From a checkpoint of a small transformer trained on Wikipedia: untied embeddings, 113M tokens.
MLP neurons of a small language model. Each row is named by its layer, matrix (gate and up: input weights; down: output weights) and neuron, and shows model dimensions 0-159. Each number is 500 + 50 x the weight over its row's rms, rounded and kept within 0 to 999. Numbers have three digits each. A neuron's up and down rows have the sign that makes its largest values positive.
After each neuron's rows, "fires after" lists the tokens most often just before its 100 highest values on Wikipedia text that the model never trained on.

L6.gate558:489471505523623548482517513496428573446449457485556508472517522466478490528420616437553384394455501541457469523611457516485504455501442482575426416579422479543595490498488443471546564520562521420496568577553460481568457417493511543608554472536521391516491528475475502464513525479519523450511566534504476491503450447471445466489456525396513439408387545467528554521498482511501460562529482598524496460477458561453439456515521512530536587572457485522480537468486509525413414500595444
L6.up558:491481503476501477453549479538562508527427480498444515585558524528526577534584481526645426472544424492423522441511425568532461519466427504466509453436382456534433553473475412591606516417496547469552549623535410441549477497487481489472506540558506503498516482463529439588531470437559405532594532433475553494504540436418428561559479465467486532528539530517473493510509460396533520434470458443547549505484423494515618537511439464533523442514404541494442457477495542496466456491567531
L6.down558:439568469440515587513408485529421416483525579534490510470517493492594543530472546548496427583551509522476472437461460505559405466482444548514583440529519509465413508488547406425505523595516634500508475519464489545480550480490525474457494439558400515494501540471532545544600547504413558540534490539540409502483523591514490543504534547528535508457457514468594549572535560472454521483560388481575474400507490494453438518504567481483510518368526529548550408573576485494474449480507596
fires after: "-", " re", " d", " P", " F", " Pr"

L5.gate293:482536417423608559558399519497417555507517560437507470535586382551538525483529482495554536518476551485459449537516479410553577434435581481447532513516496467523515477547476564503461501441442575506525383508421492511523562538436588490446533522495522468504529430566473523557526481475549497494528518511425478544448444552490449436429505585445458496457466427506519527445494555435391571523418473473483401527447472505494503567536528566615578538514500503479522548483557560498453627409490468
L5.up293:528526565529519502517519490462561472435471606515488446529484486382502507523545486533546445577481486490422498513532471364574479402378441516537598534433520503546415549464547475474520548539497549522562553521474502467509545501522489592514609485579558463487496521422565548433573440432506475526505557488410550522498442532566599527531458447466434578411533428474501448425475448481466517522434492484502364471469481552483452570546527461504514561469574481608426488539495445483529528564502515
L5.down293:539451501430531499501489466558480508544444466440473444417514424495511559465497484513591532546459524524469446535415436528523570528506471479529330413520595499455568469606445559492481462594423448498447452446516528473551412485491457491476532437400483553513503503470473470477551430483481523510586591503511482477586440508395467513495454634496504472524528500498417474527497560507549516502458429405514513515499534526472504514470547411518554512372516502484507321531545497471480490535522440
fires after: ".", " is", " was", " not"

L2.gate225:472476421549485468447464509524503482537520468544464470501564503441508548617522545486435536534572455576471514536490471487492466539541445529594643472591510475431510440490460479540415534428555459428566505535450406448533479479488555550508508528414471579519451559532530552451518474558495578560521469592474496525469464463547593405510534526495516451519487477549477498582491558504536421441542459506550506595452555475452554589458550436459483565626492453554488503582589501631583483511488479
L2.up225:416487437518531528466482527519474515461463450579470475483535486437499548545523514443509497535596449601431519533482511494547474501558452513587618460595492452416440438448466481505429594372555419483548491483448394512560509462434555564492501556404478509529461573499523504483478433497600574529583501554443519540482470501518551408466535506514559444528532499534496526623540550501473461506511462457481525548482540465452542546385512460468437559614477456536546454560580495581571532544508476
L2.down225:520528524403573528591501499481596446539509489483548609478452542583441387443505470536524536546422486489549521480483493540454488442443545516480469588556550467620504570555469508550605507490576585521567535536460546473392536572497438532491502518467570493558514482435524550410604448507483411421544532413456456519501439516523528564518439524513610538600570518520534522484527466525513533443479523529434464480517473486483444569605491474518612485511436485562491524529530480482410501450518515
fires after: ".", "3", " acqu", "4", "1", "0"

L2.gate132:520382399550488514529539460569480431475354506502600458492504504544495548449544503453487568550436451469488363585528529458490534432493551475505540530584499452487549480559571538550534521579511443446501400506490455478484498542555546501599504526550521468547432387519559470462528503470456544483489448437494530513555501550583515475459522532563606559496482532414413579505479501433428474486448530491486609573534566509473478510505476518465498488390510508433471536557437466426475552598492522
L2.up132:493410460553588401501587506499525475513400427443548489615478520575510585458487572527519511463476466502482449474446585521442496472492531465466524612584594430544476471535555465549457495602493476538533481528509507543597569553521549412529468495561461531511414487490498413487504544480360466545534497476506523506575508519492575511461525576464599576502436550487540530461524490516449445438448520451496569529500600519493442525570566499441433459415562564495423532510459563491457473525498564
L2.down132:564444528540477612517403497488567438409486521534533503569505426553536393393424537492579499528528483565480527506453566579497485486549528517480534505525486479505475486473428505502387543604548547468397506582496559510514551440510560494492495451436540491524527578500536462542501472441432451468478497531463558554453507523544601418555505468504440414566549447532512412536487446430488501567489551584540370540546413573469511495454492530552559460547500490456475447482573490437502484501613562
fires after: ")\n", "\n", "3", "1", " End", " not"

L5.gate213:419439524538575448494416533533501572451500570495436431512463564486572588485494482452583438550500549523576564469612518491535529500516551506525583412474482503498543447425528469551564545508445429483419451431468434551525408432420517514456550504550456555528579547466501525561495458522452541518564452573446496461515527527518478503505506519496520487496464537496543476513500465353503508361440533548492480542471398547538522501498524523484502466424510450505480578589515473363545372456506568
L5.up213:488476506498543554474389511452545529513505512433496378577485503467481532509564537548588456481479483479413461487492525470447476524511526598481467464542407538444522564549493519543475492525506429559482511418357433470487501460473455561533524544501456488442513501492540406541429480442591595456449529463572445428583545525551480481536490515487475516508505475559516523429491599471514442553528488484409529455525464399476578590563599513522437506440471530538500365590610530476500476406460506
L5.down213:503479549487564392512486515416406432542410520499461508472435490458526508400480432457510530540538473504444539485556503472497471533490456499472457532471510547508534469489552458434491556509439492609508457530541545566395445510499478492401493403409507555548559466531533551524558495579512436519455454556518497391480408499474503473436532469503543520518517520476496485540608516482386577567503435449515500469461469540523540469472538366620486433443468588596487467486381387521532524486520551
fires after: " f", "|", " Women", " women", " F"

L5.gate528:557540429600503525426536537456355433537447451513450495492441569525456498532475433507536490485443488489483486436441466541544402437503432456552459568442443585426459562493520413570517505465490553548534525491433526524483559504473573356463555451359568530493466399560557471518511515586508502549622519439578565487489534487519556490475493552451475443512457563525491488464503483547557478552471567448479456523551457479498476535545391468456415500461500508513540491561399491565529491514518505
L5.up528:546533434496579468563567522507513535570501393481505527578554499516475539480561526518549474469470576525506518500545477485585495562516422588597409516576513498568520433506481556604485535610521489556589492481459585558430543540415510419495584520536434531470615528530551460475531567501545516507538549426526493459526474489517608499430457542549512546557475513554453561544480487504482449519510420496509623481512572631549413551456496467524487483469554560478547511478435459431437439495490554
L5.down528:470535421516496431560492504555425479500550433409466488581561484438550491511464451470522447485485536523458407489512515603369514413551497488439576507575443577545506459468489560574470530526482504465545368554496487544498496525557527479437440552544510440550491476526578508501543519498500462557533445554526497515426579534381545546512439404443419519507549490498541530544525516553434500512520455428549497436397664511442482515535504558468533483479462423526438434435509418417491484469516489
fires after: " H", " B", "d", " Wall", "ke", "h"

L7.gate77:466422506577539564442423549499557557529450505404570399466457389493479540477478507609460549532600461463488508570405519460425505465584524436454465454536516516466526431511496525519548463467538554437574470512469487479507562411482458403558504545514503581511558470507488507475534456490551543436553371638498565637534475508477575531450487486469505460533467422557548546447509527532517493497576531452441457525449540470464519459560461495461485525538536548502566548455450522449420523562455441
L7.up77:401502440484391469503460458529486518393475559401506488457468548494490445565460530481619546500580527579474511410512516410530506477502550524467552432461552491451459565508465549530503461562490464523546388533440397459546484422420529432506511486550452498469564518573504581492444537496454449636464466409421569507529481454510571499472505485537541491562539510495469498415509536467493549540435506529399505424483495458447493535475417473543461555572464396537424448436551479544514488487425449
L7.down77:532579534474503430412497546482490379435551519537513544512496420472462530450511516518488468375541527532601596502538501452521434501450548536470457560541590487500505527485499496532483499447501473552504451467615540471444582505514425471518465447589540449501456503476448452517639402469542454520529534515496419449583619518489458516613472537507496553598455522531572489449487457551392593510541571547545471468546388469498540476487530553417487515495520509512421468544524487519442452528539432
fires after: "1", "2"

L5.gate127:489482469538529531537483527560437465466457491560584524375515515570604577507481598488524492405429456454464474488577569536521462496447560506521445579486567556558502526519532507492470554500518557498567575446478610423518478479487555543502504410504524446433629543468501483582457445584529539458467555493520593575544470403507518497393500493588466581477478538556494448485513518552464578524472529514616501488460626517449510506432552566438454474498452487492532435558501491468487468559535449
L5.up127:458487506519537472542453533457509506497494503508526603547491475601426464414475539526434418594433588423578580430554591511445541496437486509527458469508499575441538533548552417490586520493550568515559485486456597417419553546540592437496527531581489457409508546531450442480508503504609473500460499508499587455447592494529504524456395514570476436534553554560533551475521460498571555499462441463548522447507439422507527501448509515466520404476559605506462469514520460529507410532448520
L5.down127:511438521483557469478460507542527450590474463503494436619553449515460454505483466500432552506450467462479504477403505548420526465526511495565515477481449499471554464458508406551426507495558562444604391421437454555571510494486615427519509569510500536494451473539549474485494500526546497483474479492519405430397557569401499458550541423340550417569504415485516579441423433499511483522597518528498490440493481426478507520458448476419521480555462521491503488468493445499505470453393589
fires after: "h", " H", " h", " str", "th", "-"

L6.gate638:504460444489437582418537627573489517477478506533493522472505421436544427472449509435559504463470504478538519537543576571449480556596539451556451486524507614569457460496414535582453551558514448556553509555555528478580491527462555442432512510509482456584492448466569492514485519464563564403457524573453595571420439526440433498580578456469550476526417518469550350475404399497417477464510507513540528508518513494495509489535529475441507524570498516521514448540514465465533499529509601
L6.up638:520518547507388569537369461479489548525561453482529486473410447540624436539489447474562475545585522449451588410514486450603488565446509475468471490453434586543476387451434554558491509603578621504521518566479580543553542462476537483450534457450503479437460477499583454513550502486513504481459492428500470502367563519487543519531616543477481520490513555524469588504527506436548552478468447531513456559495511542412550498503590407485491479558557456505525499530496524500545462473499546
L6.down638:523413555547423512547508466603567469411528479563534425516502474488531418427524448485534449617585471474555591415529472558474464510434522514528572542421544436482550487455488547458525608518531558406567484529523549541455578580445436517435488476542554569573534422467420427527456534470486397440573540475574572519477507524545505538567484442488571463464585490486473489510492440522476501412486499594517444482545464525563570554508573478399492563483508453481479511468510423507493507505462498
fires after: " ", "1", "2", "3"

L5.gate374:521505458591560533559536449514478421515515491468614551426515514509539514496571477477598537409484468538464537469490551478531528435588437539527433493564514490542364504487518439488485475538448520524589454502506463528625475521561499491547399612478493598472519551474530537525440459566548591489537392537535458560515429511539496512536524553439531539506551563441441495433522427401467505452522431502513505513599589511484543542624521539509441406451442498468469477492474573452483469439518481
L5.up374:544487466491507496514572450510443499586447473465514591436464527516455551495477463509512475560458536613533508436452433461638430578538431516509575581560537490545459488475408492474530543542529535480516460534341588476448532464554450560570532528523556514487438476529467511468472495494530557459479470486497512612495472520555482466478494487606415575459569499467531420535664513436475548528521513548409432530597463475443456455557475479527524428444495579567427497480564516465497488489475493
L5.down374:475460498443467437471552515431508525543488567444504557450412491483520492473561473569373568516455582486505539467451521421403454448528528506443511485405566468499504457398568495457493507509392536521556437461478477461497507430581476475468512604470473453545579455402500460492546467522549529485526478609494568464461418402440456548486669434492426536450476429466565532562538526548547611466473465570524482492560524482503515484448482529547462576475564440553544527503511498470512447529537471
fires after: ".", ",", " Pos", "  ", "'\n"

L7.gate349:540496517544537475468421486521481555388516622520431515491575539546503565591523541495534495474454551480540476536526530490488408584469519565524413464519375394406529485478419532476477391437558597427491470500529549402614492443524554511468499489500500493565480589473566578482517515562587563512491449476562492456513573500465411454519427503432481453490503501474477487444513553466517547466596536445513523466533514557530568549490391588490490539464545579476431544497538457484472538504571501
L7.up349:511445480473628514519464446399486478486473591347570474466559514523534556654514464520567562555427548528565571557463478430462520501467496505470420548550501410454457484526454465574526444463545445380531510577519550506505482401527525478417468502505538614455460610494535543475503551470578449544456500434517581496508502532533436518484512446517548509452540515483522507488530528528452476475519483496482524485500436561436478520538454536421459536436514531586525511539432498407439549493419575
L7.down349:500489567526529450440463470394433525559524513463442556563607485466565450478467490601450491492464575491474394430438539534440458490534548514518461454621591487481515433558475482548523459563407555459418496579424499471430472517419463456483491457556473505549536506503504581479447504480505607500408559489434523554446529600482458500541552426486531529511499545527460551450547526455536483462652480519548530518451495434518502447539415422485476395536501541579448571462536557472479484526498482
fires after: " p", " P", " sp", " B", " f", " F"

L5.gate555:444424477466530553516404458464460426470548415485511504541416532525566483578526420567498507481550543540418418549449493410494465538491500489537470439465464557411465457569483474513569456522418492521515576564492511598521492451520664501478447440488626490462421508486477494536499473553486489492579508572520453554519436545454570478544480579528462541507478507512538556537601539515580604593474523594520549545507547458543515509436561520435539553472524539460408535503558554551539453479443476
L5.up555:431519486536512543512571494538531560503519431494511534445475483560523562471479460517525453418546552543552512441541474447544488554411484418540569394543463505458540443582459470529461518502479398517589459461504420537487515528453533402575543508489548536500551525453436503533498554488468544500462538462621508406599468497606617532508463549516576407476445506553537577484475379509550498450442515492535564452581540546578493502466551546527473517497425536470488540365475557443524518577446547
L5.down555:580525488439465584502509511567449512542508461517490502439483461467501429559395588477509443490479532447465543513458536539500541501566474563551476567542447527456549575496461615427463395399620553442427501502571542483436553488556430572543550472515449429483428534481529562485577414465531514514462451557426480514556422544350480552552472538493449542434519501484512546505452455473420456604543494619504495501502523451511556521545573450515504494553454467477508453524478509597525447544468525
fires after: " back", "th", "2", "g", "ch", "–"

L6.gate446:504463510663516502530472460495457541583487504585538512540539467553556529456544581480454580595494532402498453411580495493476513435509441538437427561487521564517483550511503530574519516574506521465498492500454555452512610578568493463461463530559494567611520495559485512542534368501463540520563417414560453491542561495497448410520470385437493470408547581450531519517472526518535458493466444486482470524501512452509487471412522567470506505572470502455516401478536581534444461499599534
L6.up446:488561560467460566589489470521470448577498482416562490544521399439593579455439523502509442520515496416508593554438487442564551527509453554471363473626505396478475412562584438526513479524450446395512492486432532483439481462561528474465475492451526513515471507506535495489472555523389477560599474540399505429446408492521396508543455527525498517441458559476499546589407409514512474451560478463599554500524509475480500486501564476541476465488516533471497511506492509572459434506455464
L6.down446:397504494481436426455531501596578460533570452515557510474497551475533585517455339514541501499507495509537575545466537492599460552514505523491488457482538503449497449481560483505496477526502514397520470555503473460565518507580437544426519571425455445445531459611505435475557518484469485484465525461466445437467404475501481481441510499591523419530498571373480431505535529403473565509437519460497528515545507410398472526422560503461464520536474472516540435428519445431354433509496568
fires after: ".", "s", "-", " ", " as", ","

L8.gate8:489476504482487457481474473510478556636547546576435591542529512549535481476494425521462507399483445479509510522492562482465540540467471482567417498515461529495469483511574514417510468462436560507406471551519502502523464419526465470512434455473508606463538522501430501575494467408463579382569616505517505415484508422517498466545540535564416475448476552434437488585543424533559447550473406527486515491620443538522505573497508545494410446457465521514467500410531369398540521517464470
L8.up8:548535562522444543508579555435583477394510519516479560545621455521576521488468542447475432504451433451546587477575551427513517529595435456509481527548543470598553505511510583512468577472522406509483396505442533604439503469566527482521564487582472462494510612585458479400499512492527499489552674502486431521462496480545432468580527500500508468469482474445514447477463405483481561525555486469457469438520531526468537465523540445507530539500459559567479401422444524534502491532484533
L8.down8:492502519543456498362512440467491481547522474615488514507525453505462531469517599493430546498483534415497472440592449517542437585524520521460509542471632427417378467559558498509561526589514520627525440481478553470532494488485480459466564484496439573501501457522475529565555442432516469459460551505511543525516498394481351494467473513518431497450556539517515514518473606550575510506501501465554526607526571446475471437480448518592443538517537483479471547536470432557588401529529500
fires after: " |", " G", "G", " g", " D", " histor"

L5.gate508:476582501505550598528535555433491446567501453469526526515579523523549554513475522410531396507497529616481434478550426483447489429432548539614432428451504446546504554562488453579486575503537595466527553532463600519540526507511522490502400517528550427439479530455478563417561432610532442569500563479479602455577531510452523458523528568597568533489482572471439517472546526433498456578523438519494455515521455511567493538515514582469515511569446491555535465528479424464522554478439539
L5.up508:532529501555523492511518471393481481487490488591535527466552482567466602479474581453572408607542509505461437562530502502518587456481428497535440512462532469587498562488477537511490485451579477537485470491403461489522482469508498492524530544530451476534599572523588562429483546532415442495430646588454459492522560453512536493508442534433574521504586595475475444411425458492467467531474452484476435481509518500587527431480400461525456539440463427498589506468470450518554510391564421
L5.down508:447462482563644501545471431456496494516416497441469443502578490507598435527564551536434441611438496412434458572461460492469439562477488512523511500484441523438470391477468426500498437584462544481390514517523484552540493570539559532501441478463549549466469466407469449529515511492541514394430553501542481463486504486476460500444438515407459373507434451448532506523508500459519450479503499491461609502488519534488544491464447447430403450561510612484596508530585486480416546526510484
fires after: " H", " st", " h", " b", "am", "ane"

L7.gate276:588507435479496558395643407570495485358421443574442431534537482528574485586481507478468493470508474548591463516487520474430499425523445526588522423417463491543462508511536478507436436488538539523535527479526448488563460503565553492583525464468447448521578443534441426533439459499480512552510473513462474518443478480467410489510506495524478548532514493556536502545494391497521468511488539545464478468553585430417513340493395525574500442550510450532454568572500530573462511469498532
L7.up276:568498362477475448523516414474503413550418536480571422523561530520587472529495612475563472485476523429468377521514511428505507447503415454506451441521481443536456571484626539526462495527599549527520511581507547504488493504600438491487656561549497465470620489475443446545567498451484502613518405510505505494513482455511525551490525528566515586563533463501492471606595417509415491439484470508509424481478466445499502522523506453536501470486538531549541543558502518450490474519475468
L7.down276:474485483542444534458533444570536559569466459547509453535464463516625535556434496435530457654562530553528449564471437548493554436559488447477547438458599471435576566489428559442528502478477456509434491542610567556485531574586504546529527478476480456492541466556470417500481506415528452570438514538476550535535504529483516498458489476581507482514537548442463437501494450612517412437552502416549488517440535358476526424473386460500470481526484473550573434492522530523461491483455544
fires after: "),", ",", " as", " was", " Mex", " became"

L2.gate565:530569472449450413446499398476468522451472508481562555586576446530478564453534503486513557498538567485441521567509398478445507542542488560565608586519590518463486464475451468422468547485557500426507501384497468543547523595426491538559578583454486535564465443477500530399547529551514495504543493505530452499492495546520538540484479542435449411520518460498554458450540498583615605514432479503539481545446416547490597495487447454544461511483563510584537526475432451589483447445502413
L2.up565:472532503430492447507565481548517484441486497512493477553598496559476446437508493564580533412591470423455531608519511466458543521490487504518613545521594538474487456538470476469458537481535495500514493394545471557524491551485556540510572557448490521503448461456489546465583523523441491551471502467567517458525548402453600515499510528411490443444524548518517412415518537594494544544466513520485508473365472501543616548481505469556465413478551435627466438557412454591485421427427486
L2.down565:479535513483445503498509422510439453588520494482552484521607436576455449549435476478578460668578440441402566524530498485514412494569528517511569446510569471550467531530457459434455575460531397513545518450564434561459523557410485530480531519475471594496512430495515477450605538522526553514439490515530464495597466498520503507508465414483575538464522473488556556503537506569466550455441415494479387511546472418565499589558543462508440539481548504563446436445506579513494451567491493
fires after: ".", "3", "1", "4", "9", "6"

L2.gate421:525532398521480497405495448546505464436536497548538564557441531520539586529509495569485520512570524555489492506536565443393444552466485521468563518524514502453432384507575473537539540403491525455487517497449484452484396551511566444548531563448450565540480394519431520555504573478520451562468532631530511517547502505537484455481385469434481451594428541508433528451468484497570523422486481530505513522514411456545591485504429466386513574561493465413486567472454464557479495568403488
L2.up421:514630404496549480521546443536514487403448488522496573582434536470488559557487493572518544543599505565467467541494572407434464504515479520451535490512526484433386374489588568515475561424511575459524470441473444489482505432478572483532513528451540533482469390445459533489527558474528435555500548579517502472562437501579529492495441535442437484524415534557499540468535504439561507397493503511472472464522442446519558541452430487436466487496469402441479514563448466515487480625392491
L2.down421:494408550485496490516495533472479502498536509491531519458626419539418404516508482434546504535487517487527490451557390552501463388490530482491529479512496514571570521501460463461451455574440428459522494488549500496549495575521586518413613506465485519489445552476579501500546524528442542429536463474508487498487464567422451506450559522510556491480663490498474554541546518583472577640518398527578541467514471567474561484513533559561509486493586514574530470390614512565494416445482457
fires after: ".", " such", "1", "6", "3", "5"

L7.gate232:477447440513607430504497594455545512485549513513516501480481478487584532491533423426453553554453548506552518451445510468412520497537462395524584467419552522518505526497457473545547351483480502550565505486565455526496605459390428487498534454512553449525467463525427424549459492496425538489590442513468434484509615555531525507482489510529524426534587410494580602560523440440503542549431613477533480513476509531433571543458473418427526521552437473477529567561538549535542453504499516
L7.up232:429576394503446499497481567488464505560473474504449497555461429564423544513491523479418473456467597506553526559484526432530498515542482493432529500529545511467487524429537506428577482581529447340547538562452484440496514441432407524511441465524470644576595472531564508559440450555448564579573475498623538512489435515464531448555526485535559525457442517477349524530480513550450494498479483444452463557535384478519507457503527574438473503515528505468487489532499549531489448558566483
L7.down232:485429418485493446433520471488502488527446444504481550481339576521488539511491495400555479418505507482538534515586500458474472517536511555483522583595518454513467515544486476616520534457502523534542479518514500521521479638444571390472508552498493457463476387414451498474534478521540403444495428482489519556510568450418532412513625519553467548504555527527599471564460476413527512468504509505530599497506543469476575481424417492543498460488457462466457480550439426491498377556504571
fires after: "2", " for", "ers", "ing", " Mer", "s"

L6.gate263:485537551533439537503570442528453526522479560532499544527467462508510493440518467578433423470477542541634590475599579421514512504473489450515516597569536612462498511554532470553444627533375546476459553497491608472483553493520465485526530603471464549544431497517511483553543439485467477563565462508514402431539550567428400464605444576464499495516514453480490510512513409491544570511519453551563498564501534439441470533541574466414535514488429474549477488464544456496500506397523500
L6.up263:506528562473503487543478484383474507570474559431400465497404496590402482506541468530428576462366472493513467570525579577430583522552634566502471456520459498522500452570525558418588494549516470524500462499465563515482458568532510488477514519523465581515595465487589489471545600495467569540508586505522554486477490489483411620538504508477416525503434532555536515504562493537510470531427552488569449537469487474492510518490591514476529609468567549547455524423580525477490507525567460
L6.down263:492459393494468490534464525587433410522402442452565581478523471476511507465402502535501377504557461560416480482534459472549435469535408445498448594487512554463512509486446554515509597469460530430345502527475382454551510518451509491465501525522422459482531551540479540477476439525611377517538482495465480501595527528451594504512480549525483511480527530524498515557403468469429452525568418524504563512501561514443491421473570456451499489530471546465537475500487479553577435440403505
fires after: " G", " S", " g", "ag", " Sw"

L2.gate413:486490389502494477527494536555535492529419480376484564518537504496422501466529449554507450382487481530588410543528392417538523452460385591487438519500509478445514440567457517474541453567565527456546466478506506473492469400580472538447511522481463522530539484465508536425509440442480368486450467517493451494563569540501467439580471437516482426570578596438527527473530396503554532515548523574459476499445462518526481419448577523450520504476602460541522557486475497400449529458504429
L2.up413:530521395530505448511523502519538501535437464383482546530536514500402522439480458564503457404479461578583428541472425452558542487458381552499452506479573458428487431565458535484542506582552545442611491459492537446476491396526500513460535506462455540538560490467507589446476428418428372475446445476453475501564603539440493451540516452544469466560541563429574531474526399537530445483518489612494458545443459519560496425475570508463512506521599486515536514499526473481448507480515441
L2.down413:555474510468516499472459530502457606427551568511565474462413477447479432503526499505523546613493525447434617414503494505445512493558572528529554567404504464528504575497444413482509472468462548544439528458509514522447604488529486492517551533517510536452423473476555439529442500433582631470529570494581551573424416488511499557504511457391548499394465470592486503525496481372474446503488528543459474451545562561452501522515408507551456428540474526451489453525539480432525457596449532
fires after: "\n", "2", "1", " ", " =\n\n"

L2.gate589:447506368499435483464455555539539449530485466508558523508461469511437523463487433519533513543559531557492513464580442443523493460500506491514502450534527383553519386529489430508401538481465525594625510459470545483453475540506462605569513552554502453411554460435521586514455454480499496468455464480495498509537523501430433566419447454492533514568626481452518524510513440414460573547492465555499551469408375442501416528426493464533576461468438491466576502522464579586456514441561529
L2.up589:420496360465471523505486465525491443488479516508555528482370461443452476551509407483550502528534572529494484474538491436565480474505569467522449447507574400536474495504435460557438569428526556582584505431548475507467485518559455506549570544463515490423500373467522540543475493436519470516442436501529474458540555455527455583464497487420475486497568463489523564600479512426526526556496513626562571518377415456521448534434505520530537436450483509412573457544475518551501543423594461
L2.down589:556402492515498421527517465507488585483546486442496470534553480590429454473485532561430445693525462444480544487557443532486597534565406555465533566468386568441583574483538519485578457516517486442523551514516502545498508520504499577425538435499456545536517566484552453429558480450608548432513561480475540542507398506514496508504557465488558522554446459558439456495487502625438515467532459429540450487599569467480543447566538434511489487529518468530487427457554460526488478491447494
fires after: ".", "2", "5", " |"

L6.gate278:523552498609490566456507484496565519608496536434445486531440438472565493563514441543474565508460393499496542396523527436505553560457462502555484436425445558523508419568464529513497484515533522494490526510457513594489467433447561516439465554530442529539532512482466529581456395487502490505466536545424470608521470494522544455466456470427463531419472580519643485537487501534514569562513409568556495448585505513559464522405564515457465568567431491510472491445534366548511433525524416
L6.up278:399611561394453491572517528548489518516504483515436566503539426575510443544528478449550578446504539455535419483464403483474554474475514454406491575462447480479486527542400389586475507531555497470518507494432500550484600465517488568495498519473465607448454530516534450411527513441501501501522621510565522530519510449442491593465437522484508594406476490499573481578478460503571483485441440408461500481452525494497546528442531485486631466513447542564460453486423461453511485556404519
L6.down278:523492441532466575428531452444527581571488509514460571464625561466511532509452493507526419326557430494541513490468510401434519582530549497575478538460481518464586405486484668555550505504553665502497462508506468449520484511426564478430492514448455503491444515536552558480531476493518461431511513506376513444576497504523424548531514529540536455488484437515435437489462533541445485483479484555556445508589542500525486461459559477472533467482497563475517622517509463511565495524557497
fires after: " G", " g", "G", " reg", " th", "-g"

L5.gate507:485444440469456472535478543551469513571377489549452494503557527512571596530558479530572556589459495497506584566506526509592475463467469432519472556532531480532505467473494530536396552611451485455354520435496524494489512535528533566390515578510486533483574483495436537409576504478528429604559528513525484544430441538510508541543482339550432562478480437520568419549476573572491579521496515544529464423547498529523494577511535537478470522550587512453476485481502443496416531462464507
L5.up507:473411549537606552507590594477488531550458520517412432517565486432506576519557496524551485520449514450485468555526484445498556528449507576523493503552584522441436521490460450419570462499564535456492458484417480479522557460446484503548579392477436528558502408537442491587522463476597545556607497433584508539524523504498543472537460448513510598433451513613579550455468509530462480421542464471430546542477499598424460459579590523513510558464511462458481384505548515475507525542524539
L5.down507:462512506553578545511507461496458485563478557506546469516493473508505565460587568527672513650425507544432428575587512492487564548558484514527393580494423472469466541546518545523537502490438566534498549418463500558528521479495427527585527427414440492511528518574590490580514509435566488549491544547488461508564471473529535557500499572487556563492422529531514442461457495496466495569535525529562425524551457575434410492554470506566534554463530454522598444495602515518461468564453530
fires after: " was", "\n\n", " is", " |\n", " became"

L5.gate505:458490534505585566416539458557523463528460619472482429586492464427436523430492597473515576437522514467451499605608499530520471432497431564558507586498420484450513445539494547589518508471546510502512605604506454503428478456477498544450579480544363463504467498522440452512526500513470468510532503487457531589521470534459586558524409528480521480518464471559556401514523481450578592522504453504492484423462507461490545545435541435539423519556521501548636488401538506481532494472506501
L5.up505:381480546558501626612501507503511509620517524503443416595594403450503500486533461580508538463490509524448437526500425515546538399531522518511449548473495456535467457529497529477513550479502514400565491449560578479485506430483451455549508546494495405537496498513538552462484455580541463550564489497482610522454484476452487501512458608430600597529462566427461587509565513558441546453534540589453525557491610526526546509502504543582520465520506498542546469444547487495567505487499406
L5.down505:443398514460510539514507547508480512579486518501440407504602468473459483515458496478566508531574459557550454425492450515492554527478480485465384538554485477439413497524434492527603517545443549467541535455485503483490566515584565478505528562530533479448484461537437517422510498535426562498583512470481516529404403582471402493491463595493540500488486581495554570387483568583504510465527568483605542486528530478535484508551538450489485510426398356566524493451526550577529439402455467
fires after: " (", "-", " N", ".\n\n", " Con", " Pr"

L2.gate597:529484446450480502511484516518453470463463541435436549461512513592517554478498499514475395578537454513503442604419522482491502467474535399537550537493485443504481496507472577517466625467444521478535573523477535404521538482446488513624592478500493465451556459494514464447474531463483482528363585485359519463495563554447546479490484417479535491480535482493529380465522552518523534524480486504521473480536478529511556569452535533430483625556596441606592578526579507546550493547548605
L2.up597:585539519458491464527496521500475445425475540481435563514544532527528526454476482527493447654452471500580511533452529391457404467534542381467479485540480472521473532576501558456397528533515486451472458507543564462536567436440511509576506540528574531554458450558511471401501504485484518502467567505470498427492514570509548421470479411489555554621598539424512429493521517522466484433486467520549520477485439538554588540513555445448510551577622408599530540473552559545577546505449549
L2.down597:477447454509477513471533555518483509581509503523564474469545529439412446591502424467537494395629452538503528419509527603489577527515528576542567571508472481506433380511562453527527505486454482411539548458541474455486486596550429563403571541431466424504466544412472532514483510564484519490578461510490503495419472457498421567497505614480507456419447432567484565463513496500500429515565478443494516569565548479439466484549457498537461521409445455429386463497453535460441454547510508
fires after: "6", "2", ",", "1", "5", "."